Weights of a small GPT-style language model, trained from scratch on English Wikipedia: normalized queries and keys.
MLP neurons of a small language model. Each row is named by its layer, matrix (gate and up: input weights) and neuron, and shows model dimensions 32-159. Each number is 128 + 32 x the weight over its row's rms, rounded and kept within 0 to 255. A neuron's up and down rows have the sign that makes its largest values positive.
After each neuron's rows, "fires in" lists the words (lower case) most often at its 100 highest values on Wikipedia text that the model never trained on; "fires after" lists the tokens most often just before its 100 highest values on Wikipedia text that the model never trained on.

L6.gate265 [156 120 154 146 142 102  77 126 178 113  81 183 129 132 114 168 150  91 152 167 103 100 145 117 137 116 176 118 149 132 175 155 174 143 136 111 165 116 155 189 175 145  87 101 130  41  97 167 161  64 120 143 144 120 173 157 150 104  86 156 123 125  70 104 140 138 109 102  77 108 162 132 188 148 133 184 152 189  86 133 144 118 121 143 134 107 147 118 116 130 177 110 200 191 129 134 136 106 114  61 149 156 143 111 110 125 134 149 136 149 186 142 131 123 102 154 112 116  93 141 135 134 123 154 116 181  83 107]
L6.up265 [126 124 114 126 102 145  99 186 182 151 123 185  96  86 154 168  98 144 129  90 116  99  99  68 132 144 127 117  98 105 125 127 101 136 115 131  93 187  76 108  90 129 180 165 167 126  97  97 104 142 129 136 128 168  88 101 118 113 172 121 135 121 114 191 137 197  85 110 181 143 163 158 116 130 132 147 103 170 130 167  91 104 183  84  75 121  43 154 130 143  87 159 119 119 162  68 162 149 154 149 150 170 131 251 128 109 165 127 164 134 111 164  96 139 135 158 182  69 132  71 136 106 147 140 129 183  87 122]
fires in: "canada", "australia", "australian", "canadian", "european", "indonesia"
fires after: "str", "Can", "on", "op"

L4.gate800 [ 51  79 147  90  83 117  57 201  99  94 118  99 129 125  59 163  92 149  97  99 113 101 141  88 151 123 126 136 105 170 146  83 147  87 139 148 167 161 125 127 132 206 133 111 132  98  99  55 138 125 153 172 120 109 137 113 124  78 115 188 107 148 113  81  99 166 132  68 197 167 155 135 203 134 159 122 154 158 167 108  99 154 172 126 111 140 148 100 135 109 137 141 141 102 144 140 144 134 171  87  91 169  76  94 124 156 134 158 183 124 133 176 176  81 112  90 151 103 115 119 138 119 142  81 148 131 127 101]
L4.up800 [ 94 130 107 114  88  75 138 139 113 127  82  93 108  53 165  90 144  80 130 128  53 125 118 157 169 152  98 157  95 146 165  90 149 200 129 110 150 113  96 115  98 118 141 164 204 128 124  87 122 161 162  80  61 159 110  69  92  73 157  82 145 110  80 113 150 145 195  82 130  68  92 166 238 115 104 108 150 124 196 151 137 102 117  85 128 141 247  87 125  93  80 136  85 166  99 115 112 142 180 141 134 143 119 147 180 143 103 115 124 149 137 142 157 103 112 119  75 128 149 128 132  89  71  91 145 163 147 142]
fires in: "she", "her", "his", "he"
fires after: "S", ", ", "H", "ed ", "where ", "of "

L17.gate457 [187  90 127 170 160 148 132 147 140 130 127 120  71 129 102 170 111 165 124  91 124 139  97 116 100 132 131 190 103 169 158  73 136 101 103  55 131 128 143 196 136 125 135 102 155 128 133 123  79  79 124 136 124 111 162 147 164 141 128 129 115 126  98 116 131 162 109  88  91 169 172  48 150 144 108 119 115 137  79 150 102 178  72 119 135 124 154 110 142 147 118 166 128 145 136 166 112 130 136  65  74 122 124  70 121 140 169 128 142 186 124 104 190 153 162  58  57 127  85 146 124  93 138  48 126  98 114 147]
L17.up457 [104  76 115 109 174  77 129 173 149 209 134 143 126 124  29 105 147 117 172 172 160 154 114 112 200 131  80 104 102  82  93  84 110 185  81 158 106  61 132 195 117 128  84 104 154 113 117 181 181 154 116 119 113 165 122 118 150 137 142 133 118 157 106  96 177 124 121 142 139 137  87 109 149 153 121  81 136 118 118 175 143 104 127 108 121  97 183 220 136 100 134  97 150 125 127  33 111 102 144 103 124 140  83 133 135  71 185 141 117 112 125 128 147 128 149 152 101 175 116 162 144 152  83 118 103 144 147 152]
fires in: "in"
fires after: ". ", "\n\n", "ed "

L3.gate356 [130 128  75 121 132 165  93 169 125 168 133 134 131 167  95 158 145  65 149 130 194 192  56 151 130 136 119 163  87 137 155 112 163 142 100 140 151 127 137 175  84 109 155 164 133  77 132 127 156 142 155 115  97 163 136 132 100 186 153 164 157 138 118  70 159 115 165 121 104  91  72  65  73  95 164 157 160  35 110 104 135 109  58 115 112 111 123 175 189 113 147 132  43 189 169 111 133  91 169 109 130 135 146 127 151 106 144 103 126 152  98 115 103 121 138  91  72 117  92 111 114 115 135 140  97 151 136  84]
L3.up356 [144  76 115 116  75 178 117 179 110 199 157 125 117 168 121 113 138 115  93 152 144 154 168 173 121 110  98 115 116 146  86  93 163 158 137 163 112 176 148 161 148 129 157 143  81 107 152 117 140 116 127 137  79 126 127  99  83 155 170 106 124 119 133 100 167  98 144 116 134  75 154 112  53  43 137 144 110  94 103 100 115 119  62 112 131 116  71 182 136  90 114 116 114 172 160 145 152 111 158  82 142 140 125  96 210 112 177  75 118  75 117 145  74 151 179 100  85 121 110 113 131 137 108 146 131 131 124  52]
fires in: "radio", "studies", "river", "first", "fire", "studio"
fires after: "R", "u", "r", "a ", "M"

L3.gate520 [117 101 142 121 128 142 145 192 105 150 119 151 159 128 122 145 126 112 194 124 124 136 136 130 175  95 136 143 173 155 106  79 165 130 100  84 195 162 155 152 117 134  53  85 167 162 115 128 169 109  86 150 154 175 141  23 135  96 152 105 125  99 105 152 182 213 105 110 163 131 135 121 134  94 135 141  82 128 129  89 113 138 105 118  89 120 140 127 138  99 143 136 143 114 111 158 168 108  99  98 120 124 170 115 197 143 170  81 132 101 143  74  67 164  81 184 126 107 143 156 131 177 162 112 166 136  93 131]
L3.up520 [133 190 201 102  98  98 148 149 105 135  97 126  96 176 152 125 111 125 130 100 113 106 170 134 164 120 140 175 136  82 137 123  79 147 100 131 136 175 154 142 142 128 127 128 226 157  56 191  46 143 110 121 144 147 148  61 105 178 155 140 140 143 112 174 152 148 120 119 175 131 116 106 136 115  84  85  63 113 145 117 119 143 117 141 166  87 167 127  96  93  93 163 128 118  85 124  94 155 156 168 142 140  98 142 140 113  99  97 104 184 186  73 100 187 140  62 123  97 137 100 169 171 133 156 108 135 111  69]
fires in: "university", "league", "state", "college", "l", "degree"
fires after: "Univers", "ag", "St", "le", "| ", "g"

L4.gate374 [105 134 155 131 129 142 111  87 142 135 135 121 128 147 127 151 211 127 137 109 133 152 136 168 113 159 174 106  98  91  81 167 103  82 153 129 166 149 116  98  74 176 115 118 133  87 160 137 188 131  99 110  84 139 146  93 147 185 152 126  98 144 181 115 132  99 137 123 196 169 165 139 194 177 137 116 105 154 128 163 130 138  99 103 121 149 145 112 110  94 125 114 134 157 115 182 147 166  81 147 141 132  60 150  81 110 147 134 142 117 114 180 127 111 150 212 105 195  42 172 118  93 163 144 127  99  90  85]
L4.up374 [123 131 102 140  74 117 130 109 161 103 119 137  73 117 161 164 173 161 191  60 105 100 184 112 140 159 129 115 130 113  86 122 122 113  94 143 128 202 108  56 137 142 159 105 147 134  93 139 137  99  92 101  76 149 108  94 143 133 181 159 134 151 160 106 166 116  85 123 161 114 109 152 126 139 151  91 115 148 149 175  94 126  89  76 222 166 194 135 106  92 113 118  94 157 137 129 139 124 117 125  84 118 166 147 169 168  80  96 134 149 142 145 171 161 118 177 154 132 148 105  83 147 152 127 157 122  70 152]
fires in: "as", "with", "loss", "women", "win"
fires after: "A", ", ", "a", "W", "i", "illi"

L7.gate83 [169 111 183 151  93 168 151 114 164 155 129 163 126 142 119 101 116 151 172 163 157 124 128 112 174 157 112  76  76 136 144  83 197 138 130 103 143 190 116 189 107 146 166 158 152 177  72 122 143  82  58 134 142 208 147  99 141 115 146 145 116 182 170  97  91 127 123 126 131 140 124 127  85 125 154 143 145 141 130 172  86 196 138 113 168  73 127 114 128 137  83 145 138  94 155 103 106 197 159 115 168  79 134 160 108  79 166 138 107 169 187 134 158 167 137  82 136 159 179 134  88 119  60  90 122 136 173 106]
L7.up83 [ 32 159 135 145 136 101 109  91 103 106 126 116 111 160 122 113 147  95 117 166  98 132 125 140 134 142 175 140 102  94 105 154  91 176 104 192 138 104 118 139 137  70 121 158 154 144 116 118  36 121  72 143  93 114  98 104 187 118  99 188 167 121 100 104 187 108 114 135 149 134 148 106 174 153  99 115 197  75 107 102 109 164  96 169 108 136 166 164 173  86 116 124 133 161 187 142 132  98  77 181 136  91 124 133 101 157 108 116 167 138 135 114  93  48 159 181  87 129 119 111  87 154 119 198  89 128  71 108]
fires in: "it", "he"
fires after: ". ", "\n\n", ", "

L6.gate190 [ 68 133 125  64 132 100 166  90 121 169 103  92 123  96 118 145 153 107 119  98  99 102  92 174 125 127  88 145  87 121 119  61 186 161 111  94  71 133  80 128 199 134  40  99  86 140 113  51  87 132 103 150 109 120 177 128 149 110 172 176 149 135 108 109 151 161 117 100 140 128 144 113 102 147 144 106 104 122 134 126 125 124 166 111 126 208 108 114 107 186 122 113  88 100 173 174  89 129 121  64 142 107 101 108 137  86 137  84 145 133  92 101 141 135 161 101  66  85  87 161 178  88 175 119 146 153 147  78]
L6.up190 [ 92 194 102 144 109  81 144 192 119 103  68 120  95  30 167 115  97 116 103 138 141  96  84 125 143 108  44 122 100  89 149 130 135 104 142 177 129 152  99 129 181 153 142  80 113 129 139 102  52 171  95 117  91  89 106 100 139 109 138 111 112  71 162 135 168 159  94  81 117 142 158 165  85 139 129 129  84 105 139 160 169 145 179 155 135 140  95  90 127 144  55 132 115 121 168 165 118 162 144 138  29 127 161 130 117  94 123 130 115 172 108 134 119 136  54 130 162 105 105 102 136  73 120 167 134 122 116  86]
fires in: "she", "her", "earth", "death"
fires after: "S", "ar", "a", "ir", "ear"

L6.gate359 [127 140 170 120 108 134  95  95 176 133 111 193 147  95 119 142 150  66 138 147 120 128 217  92 139 109  98 139  79  85 139 142 123  92 171 124 104  75  84 119 145 187 125 102 111  48 124  87 111  88 169 142 103  90 130 101 168 104 168 147 112 134 142 100  94 170 143 138 122 100 180 115 139 141 152 136 197 127 185 143  70 137 182 147 106 149 120 126 111 160 118 110 142  73  95 225 186 128 121 109 133 123  80  96  75 117 165 114 158 144 141 154 121 143 150  90  95 144  90 115 133  52 119 134 125 108 141 133]
L6.up359 [105 191 162 156 144  89 126 124 131 154 124 164 138 134 117 113 139 168 172 119  45 168 118  74 131 122 167 179  84 100 134  78 176  90 156 180 123 137 123 174 174  90 126 136 168  51 135  88 120 103 106 147 131 113 163 183 150  99 199 136 101 155 140  95 105 104 109 107 112 174 191 158 186 127  74 111 203 113 207 200 104 142 121 102 158 149 113 150 134 130  83 137 131  96 111 161 126 126 126 123  85 120 184 122 189 197 110 113 124 102 166 150  54 129 182 135 170 117 152 107 131 125  97 166 100  85 107 100]
fires in: "moved", "support", "written", "movement", "soviet", "american"
fires after: "m", "w", "sup", "S", "l", "M"

L7.gate610 [164 179 133 112  94 133 182 154 132 132  87 122  94 114 172 110  67 196 133 129 138  90 125 130  77 125 112 214 110 110 151 155 148 157 144 105 157  91 147 153 126 128 139 134 130 159  96  76 150 100 142 143 102 152 132 137 139 127  43 168 119  95 147 141 129 120  97  84 114 130 149  91 155 127 137 156  57 104 111 156 119 129  86 109 130 146 129 131 140 163 106  46 133 160 155 123 139 135 180 101 122 158  74 117 192 166 120 132 116 121 110 120 114 102 126 186  80 139 151  70 130  98 124 153 149 105 129  87]
L7.up610 [114 142 161 101 125 156 105 123 146  70 137 123 105 125 145 121 135  92  81 150 148 169 117 127 166 130  98 116 164 128  92 139 145 142 194 149 192 155 173 153 100  78 140  91 113 129 183 168  98 138 101 102  85 134 135  87 137 204 144 120 116 114 169 128 113 124  95 117 142 110  88 106 117 130 150 151 143 114  92 122 183 169 148 137 159 154 150 130 168 133 100 104 128  90  83 147 177 101 169 109  75 107 154 159 125 146 174 168 116  64 217  56 120 163 134  60 126 115  70 140 125 128 140 117  64 141 113 177]
fires in: "and", "bass", "loss", "seats", "assists"
fires after: ", ", "at", "as", "os", "E"

L15.gate206 [108  99 127 150 105 207 113 119 128 122 147 127 155 127 103 191 119 119 127 228 135 176 195 177  93 186 139 161  53 129 138 118 134 111 115 100 158 159 121 136 137 155 159 106 187 123  53 124  98 175 121 102 171 110 147 124 124 174 126 166 159 121 105 147 117  50 171 126 144  85  86 122 134 130 134 132 177 134 103 170 130 124 103 111 106 161 136  99 111 134 151 108 133 149 132 134 233 133 129 149 107 142  70 143 170 117 118 127 158 158  78 169 111 168 132 119 171  92 114 119 147 125 183 114 148 126 122  94]
L15.up206 [133 104  90 125 147 123 141 140 119 138 131  80 219 134  75 124  85  99  89 104 112 148 100 139 142 147 122 166 152  98  55 128 138 106 195 134 127 135 120  58 130 139  97 148  75 117 111 189 135 177 189 189 149 145 151 121 150 127 136 141 189 108 139 172 137  94 142 146  85 160 111 108 180 157 148 137 154 127 125  73  71 144 126  56  91  42 169 116  93  97 147 194 114 180 140 127 142  85 110 155 168  91 110 139 104 193  34  89 166 154 185  91 109  75  86 137  91 110 187 162 164 182  99 147 135 123 125 139]
fires in: "the", "of", "this", "him", "her", "himself"
fires after: "h", "of ", "t ", "to ", "ed ", "uring "

L4.gate132 [104 167 129 119  96 156  95 154 129 172 108 145 141  82 116 116 104 164 101 116 129 122 152  86 136  87 158 104 188 154 134 185 154  72  82  80 135 130  95 121  96  95 113 108 153 117  68 165 152 166 116 168  76  93 154  95 214 141 131 125  72  76 113 176 129 119 106  91 148 132 121 115 133 136 127 104  87 146 168 138 138 131 119  68 108 121 126  78  94 186 112 105 106  98 136 125 110 172 149 168 150  96 138 131 139 157 164 155 127  64 121  65 127  75 173 180  84 111 154 135 139 178 152  72 104 124  44 163]
L4.up132 [144 182  93 141 112  56  93 184 111 173 119 124 136 122  71 118 131 142 124 149 136  93 144 141 123 148 123 191 108 138 183 122 163 142 115 104 143 111 162 133  96 144 101 117 135 106 164 106  91 181 157  83 118  70 146 177 133 108 102  82 122 106  79 144  99 117  99 101 175 135  90 135 140 126  73  61 114 131 113 158 144  87 189 145  62  97 132  98 175  68 109  94 182 116 107 139 154 173 114 172 133  98 128 132 172 143 152 115 106 126 177 134 145 114 114 137 147 145  92 113 151 118 136 115  88 137  61  88]
fires in: "state", "history", "society", "university", "high", "institute"
fires after: "istor", "St", "st", "Univers", "ig"

L15.gate604 [129 191 137 100 156 202 108  94 174 119 202 129 135 174  47 102 108  84 191 180 109 123 154 129 137 142 128 140 132 110 134 118 100 128 145 118 128 166  92 128 121 188 167  99 116 148  82  45 143 128 118 139 126 119 127 120 200 107 155 176 117 153 160 156 119 147 142 128  92 107 142 101 135 106  73 104 145 141 167  37  56 147 165 126 167 111  93 186 137 130 139 113 143 103 144 139 169  76 150 153 122 172 140 110 125 123  90  92 159  88 126 159 130 154 123 142 129 116  67 168 130 110 121 145 114  97  98  93]
L15.up604 [161 119 140 139 126 162 126 148 113 120 121  99 168 155 100 115 140 107 158 209  89 161 168 116 158 132 121 159 125 146 149  93 128 105 100  86 145 149  83  96 103 103  83  92 120 139 101  50 101 112 112 121 100 144  22 112 121 118 100 111 180 159 158 149 119 106  95 160 134  72 122 144 150 138 151 113 188 173 143 134 167 117 120 114 143 154 112 156 123 117 120 177 119 122 185 142 174 146  99 163 146 102 115 143  70 101 105  85 187 135  33 148 109 203 212 113 157  72 138 130 132 143 106  63 143  92 191 153]
fires in: "this", "his", "these", "the", "s", "its"
fires after: "of ", ". ", "H", "th", "'", "Th"

L4.gate134 [110 100 139 129 119 141 130 103  98  92 109 183 172 185 147 137 143 133 123 122 143 139 157 134 135 140 131  83  99 109 149 137 175 169 142 195 112 101  56  92 130 118 142 138 115  90 101 176 195 101 112 135  91 170 124 130  89 111 174 135 147 124  75  96 105 194 205 112  83 157 114 126 145  91  76  83 107 115 132  64 117 145 146 132 207 125 139 174  97 163 116 151 136 121 147  91 168 128 104 130 136 127 120 116 101 153  71 129 116 121 109 185 159 137 133 100 142 167  84 117 114 113 120 149 115 157  81 103]
L4.up134 [122 113 111 125 119 123 114  92 153 139 138 151 159 164 144 112 156 110 121 123 154 148 205 100 149  83 165 133 118 161 109 155 112 117 174 136  77 224 210 119 123 176 140 103 125 134 155 119 124  79 108 106 123 107  54 121  98 121 160 121 152  77 189 228 150  80 172 151 142 114 187 181 188 128 154 144 154 132 161  94 110 153  95 155 103 112 166  77 126 125 105 135 119 108 143 124 133  97  98 119 133 191 105 136 147 143 215  85 156 149 145 148 165  88  75 123 114 121  97 112 109  94 128 113 142 167 132  77]
fires in: "after", "development", "developed", "decided", "decision"
fires after: "d", "Af", "D", "the ", "s "

L6.gate550 [ 88 160 128 121 191  76 128 133 118 137 155  97 103 122 112 135 142  98 104  85 158 177 104  99 112  94 167 155  83 164 129 126 169 188 115 107  85 130 122  94  78 153 126 122 118 164 168 128  74 121 145 140 128 150 155 174 124  85 138 144 156 156  96 166 173 115 118 109 186 141 127  99 117 125  82 119  84 142 115 111 182  94  89 125 100  81 105 132 109 160 109 149  98 168 115 105  76 136 133 130 226 101 144 106 124 102 112  79 146 169 113 161 132 125  97 125 113 126 105 122 134  60 147 123 113 135  83  82]
L6.up550 [ 82 169 113 172 136 187  84 126 128 155 178 169 148 165 171  67  66 157  57 109 145 105 138 138 129  75 209 153 128  80 138 119 132  93  80 105  95 129 121 184 113 133 188 120 121  94  89 132 112 156 175 153  94 159 140 112 143 107 141 116  92 124 110 116 120  90 126 146 113 162 101  77 118  93  56 140 169 136 105 101 123  69 119 149  67 146 136 108  87 158 138 155 148 124 126 126 143 135 134  98 165 124 158 108 134 132 101 173 167 103 135 148  72 101 153  85 165 126 144 137 106  98 112 127 136 117 179 121]
fires in: "route", "railway", "river", "county"
fires after: "R", "ra", "r", "Coun", "ab"

L3.gate459 [104  63 115 138 161 132 118 148 139  85 140 106  88 121 106 147 119 124 137 110 126 120 188  67 151 195 147 147 121 105 160 103 174  89  83 152 165 136 140  78  75  79  78 184 143 134 162 156 130 158  84  75 105 141  79 121 122 156 103  97 155  79 167 103  73 135  72 101  97  98 131 125 171 154  95 136 194  96 132  94 109 157 148 174 109 123  89 142 104 139 108 178 127 168 179 104 139 125 157 133 124  97 153 110 111 113 149 112 134 144 147  93  78  99 102  87 155  99 189 182 151 140 144 144 110  82 123 104]
L3.up459 [ 88 116  31 119 131 167 135 103 110 128  82 112 101  79 134 118 103 133 111 148 110 168 113 136 109 152 143 120 105 130 160 136  92 180 107 133 161  64 150 124 111 110  86  96 129 102  91 107 126 141 132 129  99 143 117 120 159 166 117 110  96 109 180  76  85 161 111 143 109 208 123 123 167 111 120 142 125 129 114  91  78  99 107 179 175 111 155  81 147 149 121 146 217 205  75 162 117 135 129 117 147 189 142 137 139 152 111 128 119  87 110 130  76 118  45  79 139 140 171 167 152 181 103 102 142  98 123 198]
fires in: "various", "association", "population", "museum", "associated", "popular"
fires after: "v", "ass", "p", "Mus", "ss", "Mar"

L13.gate584 [136 128  93 152 176  89 146 113 127  94 148 117 146 184 122 123 152 123 158 179  95 111 127 166 139 238 167 148 108 107 117 178 171 109 133 152 140 194 125 188  99 165 134  86 125  89  71 147  91 159 113 119 208  90 119 159 178  73  81 108 112 105  70 155 153  55 149 176  32 139 143 138  95 167 140 142 125  71 151 146 116 158  94 103 172 113 130 147 103 131  83 107 116 146 123 123 165  81 101 117 116 118 144 121 102 119 128 156 140 137 138 187 101 157 135 149  98 125  78 125 172  77 164 193 142 103 111 114]
L13.up584 [ 81 112 121 133 133 158 119  88 135 152 120 102 188 137  74  87 114 137 112 121 154 123  84 187 119 171  78 125 112 191 112 118 142  77 155  94 153 156 124  83 144 124  80 105  95 154 143 107 123 123 114 108 105  97 100 145 120 106 114 187 122 191 106 129 179  78  98 138 142 155 180 140 134  91 110 112  61 167  99 110  78 102 106 150 104  71 120 168 116 135 201 155 108  72 135 146 123 133 139  99 128 182  95  94 135 111 133  70  81  79  92  93  79 100  97 132 175 147 129 151 170 119  56 175  63 106 146 113]
fires in: "the", "its", "s"
fires after: "of ", "to ", "and ", "'", "ed ", "the "

L3.gate747 [ 70 129 127 134 115  99 126 101  92 143 152 163 136 151 108 173 138 128 120 136 114 155 116 117 125  84 150 146  90 170 142 149 127 126 102 126  90 104 119 123 129  57  71 106 154 100 108 157 141 190  90  96  74  98 159 142  78 154 114 135 102 133 112  93  95 139 127 212 118 115 183 136  67 110 116 126 109 109 166 166  79 128  83 109 121  80  54 145 132 101 126 170 144 153 161 117 146 151 120 141 101 112 110  79 191 164 145 107 140  84 152 166 176 110 148 138  81 110 148 117 185 117 163 149  86  51 122 139]
L3.up747 [114 142 149  79 170  91 177  77  86 131 147 135 132 154 149 162 138  76 120 118 163 164 104 177 127 149 165 136 162 109 111 161 117  97 138 118 100 150 100 208 131  98  81  82 155 111 101 121 166 152 126  88  99 149 145 117  50 145 192 120  88 154 189 137 130 145 146 192  77 149  72  93 113 132  96 133 150 184 140 152 122 140  74  94 112  16 132 118 173 102 165 164 112  84 145 127 147 127 144 143 147 111 155  80 134 117 138 127 135  93 138 121 147 154 171 156 125 126 102 121 116 137 159 138 110 104 152  86]
fires in: "11", "8", "12", "800", "82", "9"
fires after: "| ", "; ", "September ", "("

L3.gate461 [130  75 119 117 214 134 125 113 119 153 129 102 142 139 145 143 158 100 132 117  62  83  90 161 143 141 178 175 168 140  77 167 189 144 134  84 141 110 103  86 129 138 163 127 121 156 136 170 116 111 117  78 125 131 151 134 110 113 120  93 125 147 112  96 178  72  89 155 182  80 142  78 131 127 113  53 125 195 152 197 115 122 149 110 219 110 115  82 127  85 129 137 166 134 156  74  76 142 140 112 151 155 140 120 161 160 106 138  68 100 148  94  92  75 175 184 163 146 102 123 147 108 128 111 133 114 101 204]
L3.up461 [179 104  75 153 171  64 152 125 167 158 195  85 101  98 116 145 140 141  72  97 149 102 113 187 179 172 138 127 161 102 103 110  61 170  98  86 143  89 149 181  81 161  70  99 165 176 151 131 107  97 126 163  83  97 143 129 160 190 138 141  87 130 150 110 137 133  99 101 163 130 119  91  97  83 111  90 166  93  86 142 150 119 124 101 136 130 110  76 125 106  87 156 180 116 159 146  72 100  43 145 141 149 145  95  37 107 134  89 122  71 131 120 115 111  71  96  98 137  92 152 121 123 173 147 161 113 141 144]
fires in: "in"
fires after: ". ", "\n\n", "is ", "(", "\n"

L6.gate682 [186  84 126 170  70 115 118 176 150 118 163 112 103 144  91 101 155 135 122 206 126  97 149 146 153 126  87 122 165 131 138 133 122 133 162 133  91  96 115 115 149 123 117 120 145 120  40  61 128 144 149 128 102 132 146 113 184 123 145 162 137 136 120  72  85 197 136 218  72 179 170 123 118 103 168 110  51 140  93  87 140 133 122 123 149 142 128  96 131 130 142  95 133 142 162 148 164 117 120  95 103 120 169 188 148 121 115 152 100  93 184 152 169 177 135 115 133 128 139  97 140 140 127 128 176 156 129 108]
L6.up682 [149 133 114 162 116  99 130 152  73  87 108 166 119 169  75  98  96 131 109 156 136 143 116 124 102 164  79 130 140 150  67 129 171 168 151 169  85 120 121 148 135 100 102 142 150  60 118 117 101 106 152 184 162 152 115  72  68 135 149 105 139 154 163 109 161 136  75 168  85 137 147  89 135 114 183 116  83 121  68  87 152 123 134 120 185 108 132  93 149  88 146  83 142 150  48 126 125  87 102 156  79 132 113 118  94 105  99 150 169 117 124 142 229 143  97 157  73 120 123 122 154 119 139 138 157  85 173 185]
fires in: "championships", "chart", "championship", "champions", "charts"
fires after: "Ch", "ar", "ampionship", "h"

L7.gate705 [135  31 122  92 156 176 202 198 116 128 166 121 140 162 110 126 139 102 172 137 106  74 140 135 139 100 132 193  94  97  97 139 123 126 116 137 133  86 135 113 105 111 152 138 112 125 153 128 136 123 125  91  97 150  93 115 117 167 156 140 104  26 153  81 138 123 176 138 121 108 132 157 139  62 128 101 103 166 154 164  98 140 154  92 179 115  89 114 145 176  85 178 131 183 122 120 159 112 119  72  85 161 164 110 112 151 105 117 119 136 120 140 106 128 155 132 131 190  93 130 150 102 130 130 173 125 132 170]
L7.up705 [ 99  89 116  65 189 133 165 179 109  92 140 144  91 105  71 110 128  72 166 140 114 156 117 120 135 116 149 186 121 138 111 151 102 122 122 114  94  97  97 133  88 137 186  97 109 119 155  70 143 115 141 119 114 141 123 153  99 112 120 172 110  77 176  80 131  96 102 161  93  82 184 175 178  76 131  90 143 165 176 156 110 126 136 161 110  97 114 137 103 108  77 156 152 121  74 127 127 147 146 133 110 167 178 120 127 150 165 143 155 144 159 167  67 111 200 135 106 156 114 151 114 156 163  40  82 167 149 158]
fires in: "0", "development", "developed", "00", "high"
fires after: "d", "| ", "D", ":", "ig", "m"

L7.gate155 [172 205 100 182 151 126 139 103 130 108 104 126  98 134  71 154 137  97  77 158 117  82  78 166 203 141 135 150 154 105 120 140 128 189 176 115 110 121 143 134 113 157 192  98 156 181 128  78  98 138 167 177 117 150 107 164  94 144 152 117 102 120  72 124 137 176 121 145 162 111  89 113 159 108 147 149 115  58 136 194 123 101  86 143 125  95  55  97 111 157 130  87 122 134 125 114 112 144 141  75 172  98 102 124 149 181 165 136 108 150 151 141 125  96 103 147  88 134 137 142 134 115 133 143 142 161 128  80]
L7.up155 [109 137 106 119 146 185 144 138 165 128 188 128 121 170 161 173  91 135  72 134 195 103 113  88 120  80 143 165  94 128 168  99 184 146 152 122  84 133 128 166 194 160 139 103 153 149 122 141 141 151 143 100 199 162 114 131 124 146 114 133 142 160 115  96 151 167  94  90 136 147 187 126  99 105 100 100 148 134 158 129 127  98 112 160 144  96 129 135  75 124 135 141 122 160 137 149  77 168  64 164 124 159 148 103 126 135 121  51 108  79 116 116 130 196 128 113 111 134  88 101  87 141 106 125 105 164  77  82]
fires in: "program", "street", "programs", "historic", "cd", "programme"
fires after: "pro", "re", "C", "l", "istor", "Pro"

L4.gate291 [127 154 115 102  98  73 170 129 127 196 165  98 166 117 131 100 182 158 197 103 136 102 112 152 121 119 109 138 143  98 206 122 112 101  56 124  76 148 118  88  93 118 143 129 126 183 127  99 132 128 102 171 111 150 160 107 133 115 134 139 149 104 116 157 136  95 144 147 109 101 104  69 161  68  76 126 154 120 136 166 121 171 100 100 110 110 158 173 189 129 130 150 120 155 121 175 110  88 213  90  78  88  85 148 130  85 119 134  68 138 146 194 153 128 100 113 136  92 114  85 143 115 142 113 145 171  41 177]
L4.up291 [138 181 117  90  79 116 181 127 116 206 126 168 137  69 111 129 131 148 175 123 144  95 138  78  97 132 129 153 127 143 131 178 153  75  99 129  95 103 101 126 124 133 118 106 126 108 120 115 148 181 110 171 114 166 120 126 185 125  98 152 153 172  89 154 106 156  93 146 111 133 146  97 162  67  45 116 155 145 109 130 157 128 107 104 130 120 223 137 134 108 125 151 110 143  85 115 167 114 148 118 126  86  69 166 109  94 137 101 139 106 151 162 123 130 162 128 103 103 131 120 144 138 123 127 150 163  57 157]
fires in: "there", "station", "it", "album", "body", "today"
fires after: "b", "st", "th", ". ", "bu"